Weights of a small GPT-style language model, trained from scratch on English Wikipedia.
Size: MLP 512 SwiGLU, 5.9M parameters.
Architecture: RMSNorm before each block, biases on query, key and value, tied embeddings.
Training: a variant of Muon for these matrices, 184M tokens.
MLP neurons of a small language model. Each row is named by its layer, matrix (gate and up: input weights) and neuron, and shows model dimensions 96-191. Each number is 200 + 20 x the weight over its row's rms, rounded and kept within 0 to 999. A neuron's up and down rows have the sign that makes its largest values positive.
Before each neuron's rows, "fires after" lists the tokens most often just before its 100 highest values on Wikipedia text that the model never trained on.

fires after: "r", "ar", " T", "t", "as", "ak"
L9.gate507,201,229,212,186,157,190,198,171,190,177,185,197,189,185,200,202,215,221,210,225,195,222,184,184,171,207,189,219,231,197,207,204,223,179,197,218,220,187,199,199,238,238,193,180,188,221,182,175,221,219,218,238,231,210,162,205,196,201,204,239,196,182,194,191,216,208,193,208,209,163,200,247,220,179,198,194,203,172,203,174,218,194,182,214,183,234,202,198,152,174,226,185,170,211,230,205
L9.up507,210,205,193,185,216,189,191,218,177,200,206,177,236,166,163,218,166,194,218,216,235,218,216,223,174,206,186,197,205,167,197,184,224,197,200,191,184,200,172,213,216,216,189,183,209,187,216,171,181,232,240,215,210,201,197,218,219,230,225,143,204,147,198,188,193,195,150,184,186,173,185,198,221,214,208,190,209,205,228,186,210,178,177,202,216,190,212,205,212,201,204,176,180,232,231,198

fires after: "\n"
L2.gate376,176,211,205,206,189,196,226,193,176,208,190,208,214,202,180,207,171,207,196,216,178,208,211,198,193,214,212,190,210,182,186,237,184,213,211,205,202,187,223,200,202,189,197,177,241,216,206,196,226,185,240,180,202,165,196,196,201,191,159,189,191,230,199,205,190,181,191,200,233,250,193,172,252,187,181,223,194,208,212,170,193,211,196,193,221,208,176,199,199,183,212,171,225,212,201,179
L2.up376,206,243,197,231,170,230,188,222,191,239,195,194,200,185,199,185,214,174,162,218,208,195,210,163,196,237,205,205,205,210,211,189,189,194,199,193,225,171,219,184,217,199,194,161,182,182,217,211,206,181,220,201,207,213,205,166,180,194,189,221,193,209,213,205,225,188,208,200,216,229,194,197,209,209,176,202,193,205,188,207,191,205,212,206,205,184,189,155,205,182,202,203,208,202,159,229

fires after: " G", " g", " c", "c", " s"
L2.gate62,196,211,178,234,177,196,173,169,180,198,184,187,222,207,214,206,197,225,185,220,199,230,218,199,190,224,209,216,223,236,229,200,212,163,227,186,219,216,194,193,193,229,161,225,186,176,200,201,184,199,209,202,205,214,205,181,228,188,211,206,222,182,173,229,208,200,229,182,174,198,179,194,216,185,174,202,224,199,243,224,200,190,180,222,192,229,195,183,209,200,215,219,220,210,209,175
L2.up62,181,208,175,230,202,184,197,205,205,204,180,200,222,193,212,190,219,210,226,195,195,221,234,221,191,191,205,203,200,248,222,208,227,189,200,192,217,199,222,192,200,232,191,243,176,147,186,205,172,201,213,207,166,186,171,183,209,174,233,198,224,184,162,225,196,236,232,165,170,227,204,161,221,187,183,205,220,215,207,203,192,192,197,221,200,238,184,193,199,190,207,217,193,173,218,196

fires after: "\n", "ed", " of", "ing"
L3.gate376,204,211,196,223,188,215,193,218,157,219,201,223,184,205,210,161,178,221,180,232,200,238,204,216,171,194,179,178,212,238,173,180,233,187,226,252,216,191,199,180,194,213,247,204,187,223,220,192,205,203,218,184,200,208,186,223,194,207,156,163,168,227,199,218,177,176,191,212,224,222,194,175,223,184,194,186,172,200,208,188,209,202,220,209,185,180,205,155,221,180,221,202,213,196,175,214
L3.up376,188,203,214,211,192,229,191,202,178,241,179,221,183,195,189,171,213,204,183,231,211,235,194,214,201,204,194,165,214,222,172,159,203,203,218,225,220,198,202,188,188,221,225,220,187,223,191,184,200,200,220,207,186,221,180,202,195,214,177,167,185,222,204,201,186,169,165,204,227,213,190,175,207,196,193,196,185,203,205,197,217,200,200,216,197,195,202,167,224,194,233,179,202,191,154,236

fires after: "\n", " the", "\n "
L2.gate21,195,216,178,202,232,234,187,209,217,217,212,247,187,208,214,187,205,213,201,208,180,202,197,181,208,202,190,209,186,221,211,190,231,219,172,202,219,184,241,174,192,183,189,204,224,229,189,175,197,202,213,210,206,170,222,215,194,189,176,168,169,232,175,185,172,193,205,216,230,228,212,189,239,205,220,215,211,214,207,174,210,233,203,184,226,207,182,166,194,160,245,198,189,170,204,198
L2.up21,181,188,189,226,226,217,195,203,196,228,209,199,207,193,193,189,205,190,208,202,201,175,201,163,207,200,217,151,217,226,200,236,230,178,210,216,215,175,203,221,218,225,203,196,240,189,190,192,220,196,218,221,199,184,206,237,189,212,162,210,212,203,177,194,168,185,213,192,211,215,195,188,229,176,204,173,181,191,233,215,224,239,214,185,192,187,175,177,222,152,198,173,178,193,203,212

fires after: " G", "ov", " the", "ang"
L9.gate328,154,185,226,184,202,201,203,187,215,213,198,210,204,195,189,198,198,194,187,199,214,247,178,218,236,176,229,185,228,183,224,207,209,208,156,196,200,195,181,182,181,200,173,188,185,188,202,239,227,174,215,238,197,197,195,218,193,251,231,234,230,204,205,167,182,158,204,203,197,180,177,231,183,221,157,216,217,209,209,199,197,188,206,168,179,173,169,178,178,225,221,210,205,188,198,200
L9.up328,193,187,194,191,247,199,214,201,185,232,201,262,190,228,177,201,222,178,242,213,192,232,207,181,185,178,211,201,169,201,205,197,216,217,209,152,181,200,175,212,171,208,175,166,203,208,198,190,165,178,191,214,185,204,230,193,208,220,215,257,210,184,202,215,199,217,228,182,185,236,205,208,210,232,155,203,193,186,229,209,180,187,191,172,189,212,203,183,178,180,182,191,217,184,186,191

fires after: " st", " ex", "os", " d", " pro", " pr"
L12.gate302,188,185,217,186,205,214,189,200,190,223,196,173,175,183,187,201,197,203,176,188,225,221,168,141,211,189,214,182,192,226,155,197,174,229,200,176,215,204,184,200,201,200,217,224,209,191,182,191,188,175,203,232,195,205,190,172,211,218,202,193,195,212,177,193,232,174,169,203,199,225,187,199,208,197,195,206,210,226,158,164,200,164,220,215,220,184,201,198,209,199,237,188,221,165,178,214
L12.up302,198,210,228,207,189,185,223,179,241,246,213,213,214,193,210,219,191,219,188,221,160,214,160,187,197,209,207,199,175,230,234,205,194,173,202,176,185,199,175,195,198,220,229,222,173,180,191,203,177,197,196,217,185,215,187,190,179,212,205,204,208,197,210,218,216,163,216,200,230,230,222,213,188,195,185,201,201,222,183,159,217,223,213,202,229,199,175,174,207,202,215,207,249,240,169,243

fires after: "-", "ep", "ter", " C", "ec", "3"
L7.gate315,152,207,206,196,218,187,184,151,189,223,206,166,167,186,193,214,204,215,127,173,223,212,195,182,204,191,181,201,229,233,194,211,204,221,193,195,236,222,221,206,178,204,205,238,202,188,200,209,199,187,223,209,202,223,228,168,168,185,196,145,219,195,225,214,203,202,221,211,226,155,187,200,186,207,187,164,219,198,214,195,236,199,220,202,177,185,189,227,214,209,208,247,243,204,206,209
L7.up315,172,212,209,201,238,207,168,220,181,233,176,180,222,177,214,188,212,224,173,195,193,205,205,177,187,222,212,168,197,195,209,216,207,213,188,200,219,195,192,201,198,186,188,237,221,198,204,181,215,216,234,201,194,179,211,234,180,222,233,178,198,225,227,186,196,210,228,195,178,150,209,204,230,214,204,197,211,202,156,155,227,179,215,228,184,205,198,248,200,219,196,191,207,158,197,191

fires after: " G", " g", "c", " c", "hn"
L2.gate356,189,207,183,210,206,206,170,176,203,186,214,172,185,177,228,178,193,203,203,207,234,214,216,200,211,220,198,207,196,242,174,236,213,173,179,198,190,214,211,167,204,219,181,206,172,173,180,183,213,165,174,202,194,257,159,211,213,194,220,230,200,173,170,214,193,216,230,196,200,172,175,184,188,174,191,204,204,242,217,205,192,193,196,239,173,223,210,185,184,205,173,199,213,195,208,176
L2.up356,180,199,176,255,139,180,157,209,206,157,178,213,226,206,202,192,186,201,203,179,195,210,212,200,214,222,221,196,222,210,209,211,171,183,204,200,243,227,207,227,171,226,191,227,209,181,230,177,192,215,219,208,192,171,173,209,214,171,184,213,213,215,168,212,186,210,213,204,224,210,198,220,181,189,177,197,196,187,197,186,173,157,177,224,186,226,194,204,192,186,192,219,197,201,222,180

fires after: "\n", ".", ")", "==="
L4.gate250,209,223,217,215,178,192,201,197,202,194,187,175,195,174,231,217,192,171,173,202,225,185,255,194,231,225,218,220,193,200,221,220,172,174,228,223,192,183,210,188,204,182,180,201,225,237,197,221,190,155,204,207,217,212,214,191,200,189,190,186,200,186,199,211,237,200,192,215,159,225,189,186,214,213,195,220,232,247,236,186,167,211,241,186,190,202,159,201,188,208,199,223,238,175,189,190
L4.up250,191,216,199,219,177,188,220,210,214,206,187,184,202,195,236,207,200,194,169,196,203,199,230,189,211,203,214,213,211,219,225,205,174,194,226,210,193,163,200,194,215,183,199,204,245,204,205,207,205,174,228,219,240,221,217,196,198,178,204,199,200,196,214,203,236,205,167,209,182,203,187,190,203,211,183,224,233,248,215,178,168,217,194,196,188,180,155,188,195,195,222,218,236,189,196,227

fires after: " m", " the", "ver", " l", " on", "ed"
L12.gate451,205,230,194,226,236,199,230,214,179,248,231,170,171,221,232,216,216,196,225,204,187,187,220,189,193,223,260,223,172,197,192,187,198,194,198,197,214,213,197,203,217,190,196,169,201,154,201,192,187,186,170,204,188,209,177,220,222,193,194,228,188,215,192,159,236,205,225,184,166,199,183,211,207,200,196,214,175,220,199,183,174,197,236,198,155,190,214,195,222,222,164,201,177,189,212,205
L12.up451,191,207,208,226,220,208,220,163,175,205,225,179,207,186,209,183,195,199,228,179,207,212,209,191,216,186,208,186,170,174,215,205,219,223,188,215,204,195,191,203,222,168,196,206,207,193,183,205,177,191,214,195,196,194,231,191,208,187,201,221,196,202,197,158,195,202,201,188,190,208,173,236,202,245,219,261,212,209,176,205,205,235,224,194,178,192,177,195,232,210,171,187,194,189,190,202

fires after: " p", " P", "p", "et", "ep", " C"
L3.gate259,208,228,183,207,202,209,217,205,197,189,175,181,219,176,211,194,195,241,193,192,221,196,192,173,212,201,196,190,174,202,208,199,205,206,238,187,193,184,210,190,155,199,191,212,209,184,213,190,219,176,232,180,169,229,200,179,227,203,186,190,183,195,204,193,207,207,190,150,212,186,192,189,192,231,186,231,212,228,197,156,191,185,207,199,194,220,173,180,186,171,218,201,249,166,225,207
L3.up259,197,229,192,189,208,226,211,207,194,218,191,179,228,175,215,205,201,238,175,196,242,200,185,181,189,216,210,168,182,192,192,190,206,176,241,174,211,173,225,186,166,194,200,222,215,170,218,178,231,210,230,196,159,236,212,160,215,215,176,192,176,201,205,209,236,209,197,175,205,172,208,197,169,234,202,229,217,240,199,179,180,175,199,189,191,229,194,189,170,197,212,187,237,161,229,241

fires after: " g", " be", " st", "o", " gr", "e"
L7.gate439,191,209,186,199,244,198,214,210,229,204,233,199,169,231,164,245,172,185,214,220,212,221,213,181,197,197,228,208,188,205,159,179,222,187,174,182,207,147,172,163,198,237,232,182,207,219,214,157,215,192,179,193,210,222,196,185,190,187,189,181,183,212,193,208,197,183,193,176,220,203,206,189,186,206,227,187,238,197,189,183,204,192,216,194,182,214,220,203,170,190,233,149,217,191,192,230
L7.up439,215,215,209,177,247,222,194,207,210,215,230,177,201,215,203,231,205,187,239,210,213,190,184,190,202,194,217,204,185,192,223,172,232,182,196,197,216,197,210,159,198,189,207,159,163,214,190,213,222,200,210,222,232,205,214,231,166,156,225,155,173,207,228,241,222,169,174,186,223,199,187,187,218,227,197,184,165,199,203,199,197,210,195,216,198,236,226,219,139,185,219,205,198,197,234,195

fires after: " t", "og", " I", " T", "t", " b"
L3.gate262,209,188,196,176,198,194,176,220,158,206,228,219,185,177,218,190,188,231,204,175,214,193,189,209,159,187,166,182,195,181,209,184,197,208,200,220,244,211,202,182,184,221,190,195,226,215,202,181,218,221,186,251,227,210,225,204,168,197,167,219,202,188,196,232,202,200,201,202,215,174,180,190,188,170,201,202,224,175,168,186,202,168,177,206,256,156,200,197,181,206,185,202,204,233,227,165
L3.up262,188,195,212,194,215,173,185,202,197,175,208,174,189,223,191,207,205,241,201,224,192,208,196,220,192,222,202,214,224,186,180,184,191,209,226,189,132,208,200,173,171,217,249,199,201,198,202,180,216,195,211,202,203,196,181,195,194,234,229,186,188,188,221,178,216,203,203,204,198,173,196,223,175,207,189,198,189,158,222,216,180,186,197,222,193,181,203,215,168,214,207,199,157,190,221,217

fires after: "\n", " |", ".", ")"
L3.gate251,201,217,197,212,154,217,229,194,215,157,174,210,171,169,202,209,179,208,164,193,186,219,224,187,212,220,196,206,217,176,207,225,201,208,241,179,181,136,213,184,187,202,155,193,217,240,204,226,162,200,207,186,211,210,206,170,192,222,202,209,218,201,227,213,229,164,183,181,211,207,203,198,210,203,199,195,197,171,224,163,199,217,240,216,217,200,182,196,207,225,190,207,209,196,191,194
L3.up251,180,225,193,224,183,216,228,192,215,155,174,206,182,165,208,203,168,189,175,191,179,227,220,182,218,214,194,198,217,199,221,231,214,196,225,177,196,136,215,180,186,201,165,186,209,219,207,221,161,202,225,179,205,208,196,182,193,211,209,211,213,178,207,208,236,166,186,190,210,207,213,179,205,191,192,189,208,178,225,175,206,203,227,198,200,207,160,206,209,236,184,207,219,181,184,174